Part of a small language model's weights.
Size: width 192, 3 heads of 64, vocabulary 7637, 9.59M parameters.
MLP neurons of a small language model. Each row is named by its layer, matrix (gate and up: input weights) and neuron, and shows model dimensions 80-143. Each number is 128 + 24 x the weight over its row's rms, rounded and kept within 0 to 255. A neuron's up and down rows have the sign that makes its largest values positive.
After each neuron's rows, "fires after" lists the tokens most often just before its 100 highest values on Wikipedia text that the model never trained on; "fires on" lists the tokens most often at its 100 highest values on Wikipedia text that the model never trained on.

L6.gate186 [104  81 133 137  92 126 169 113 190 124 147 119 131 142 129 130 131 145 119 109 109 122 102 145 146 152 157 153 139 132 120 125 113 157 134 123 171 120 139 167 149 102 117 129 152 130 184 141 119 128 185 129 148 140 123 153  99 122 134 125 147 108 140  96]
L6.up186 [139 124 146 143 128 122 143  90 124 131 132 173 100 112 134 142 150 147 127  92 124 121 104 158 100  90  83  81 135 113 119 124 110 145  78 103 153 160 128 112 113 163 110 143 147 153 145  98 127 153 170 145 138 129 131 113 153 123  95 163 128 163 125 174]
fires after: " ", " ("
fires on: "195", "197", "198"

L9.gate142 [106 147 151 103 132 133 157 134 151 118 183 133 121 139 176 103 149 108 135 140 140 150 119 125  80 138 103 134 172 116 134 131 127 120 130 153 130 140 147 116  94 143 130 143 119 143 156 147 122 160 191 124 144 133 184  97 139 168 128 152 151 105 144 156]
L9.up142 [ 98 158  91 137 169 150 153 103 108 136 136  74 128 110 122 151 156 113 130 164 141 108 150 141 141 122  96 134 131 142 146 138  82 134 119  93 149 129 115 146 124 123 162 111 139  88 118 144 131 110 181 121 123 108 168 113 139 106 137 155 122 121 126 102]
fires after: " |", " ", "0", "3", "ium"
fires on: " ", " |"

L10.gate418 [170 158 144 122 142  97 126 129 129 157 141  98 141  43 132 134  90 110  44 113 136 112 120 126 123 102 110 148 145 121 117  96 104 124 124 144 120 157 101 119 131 116 112 156 132 104 140 112 136 141 122  98 102 119 109 149 140 148 138 121 131 138  93 153]
L10.up418 [167 141 132 162 150  97 136 126 137 158 132  81 147 118 121 134  93  93  79 118 127 106 127 113 124 151  89 131 123 149 142  88 147 126 127 191 119 122 114 104 123 115 100 116 148  92 112  98 156 167 122 155 105 112 142 119 149 102  96 118 110 168  76 163]
fires after: " ", "-", " Ag"
fires on: "1", " al", "3", "u", " s"

L10.gate442 [148 114 110 111 122 161 168 158 113 135 167 119 120 112 101 179 115  83 143 119 162 140 130 124 113 122 120 129 136 149 128 154 101 189 165 125 144 136  97 134 110 170 138 160  91 143 102 161 166 115 115  97 158 128 145 161 115 143 109 155 120 107 105 151]
L10.up442 [134 139 150 139 136 108 143 124 162 149 156 130 112 105 100 131  80 125 163 105 157 101 116 153 158 159 146 174 149 147 148  88 123 143 103 136 175 104 123 147 118 120 164 118 156 113 117  95 122 164 180  97 149 144 186 154 109 115 141 130 172 101 103 147]
fires after: " |", " on", " ", "born"
fires on: " ", " +"

L6.gate425 [120 160 119  97 126 116 121 102 128 149 131 105 141 110  99  99 113 120 101 154 142 106 103 154 130 117 107 114 111 151 159 135 163 104 176 140 115 105 130 107 138 143  97 147 116 119 131  85 160 139 117 126 143 102 143 150 135 165 159 134  86 116 138 124]
L6.up425 [ 93 140 131 123 127 142 112 116 126 138 167 136 135 116 103 128 127 135 113 154 137  96 131 151 113  74 141 180 117 145 149 113 114 105 126 164 136  97 131 144 137 165 112 135 135 137 103 107 121 113 115 163 170  84 170 147 138 164 141 136 121 110 135 143]
fires after: " "
fires on: "0", "2", "1"

L9.gate416 [ 82 140 147 119 108 103  92  88 137 137 116 182 102 130 136 121 122 135 158 156 162 178 130 150 157 128 109 150 103 104 147 104 109 116  91  91  99 118 137 103 126 132 123  82 109 165 142 130 147 120 126  94 115  82 110 114 158 130 144 137 127  88 135 147]
L9.up416 [124 111 166 150 171 144 131 136  91 182 166 113 126 123 106 143 155 112 138 121 132 149 111 150 121 141 127  86 143 143 168 125 119  89 137 130 135 161 154 143  97 100 157 107 182 101 110 140 139 171 121 117 165 135 106 143 144 136 129  98 105 110  88 112]
fires after: ",", " |", "born", " ("
fires on: " ", "from"

L6.gate479 [ 84 136 131 122 154 135 185 131 125 155 146 162 144 110 150 173 135 126  97 112 124 106 151 111  97 136 131 152 119 118 128 102 117 164 106 157 162 162 104 130 128  94 124 107 146 137 131 141 139 137 176 146 136 101 174 160 116 115 123 154 134 149 166 139]
L6.up479 [109 124 129 142 132 163 167 131 114 132 115 129 122 114 121 119 174 152 115 109 141 157 119 118 112 155 126 114  84 147  86 133 123 170  97 130 151 157 131 149 140 118 146 118 146 116 100 139 159 111 107 132 157 151 186 125 130 135 111 146 160 112 145 115]
fires after: " ", " (", " +"
fires on: "24", "34", "26", "23", "22", "30"

L9.gate91 [ 98 157 133 149 144 144 152  94 160 106  97 135 162  81 161 109 142 100 100 129 151 135 107 132 112 108 156 120 129 175 152 194  87 111 115 144 129 114 191 141 193 147 148 146 124 140 144 123 127 129 142  95 152 121 143 128 169 135 139 124 147 129  87 124]
L9.up91 [125 125 139 157 142  82 110 103 126 112 168  88 145 158 153 132 111 133 110 141 114 113 127 127 161  98  80 122 121 110  83  97 133 130 100 104  94  43 107 117 123 151 145 115 138 137 128 114 135 139 107 154 103 144 145 159  98 114 146 115 121 101 127  80]
fires after: " ", ".", "–", ":", "-"
fires on: "3", "1", "2", "8", "00", "4"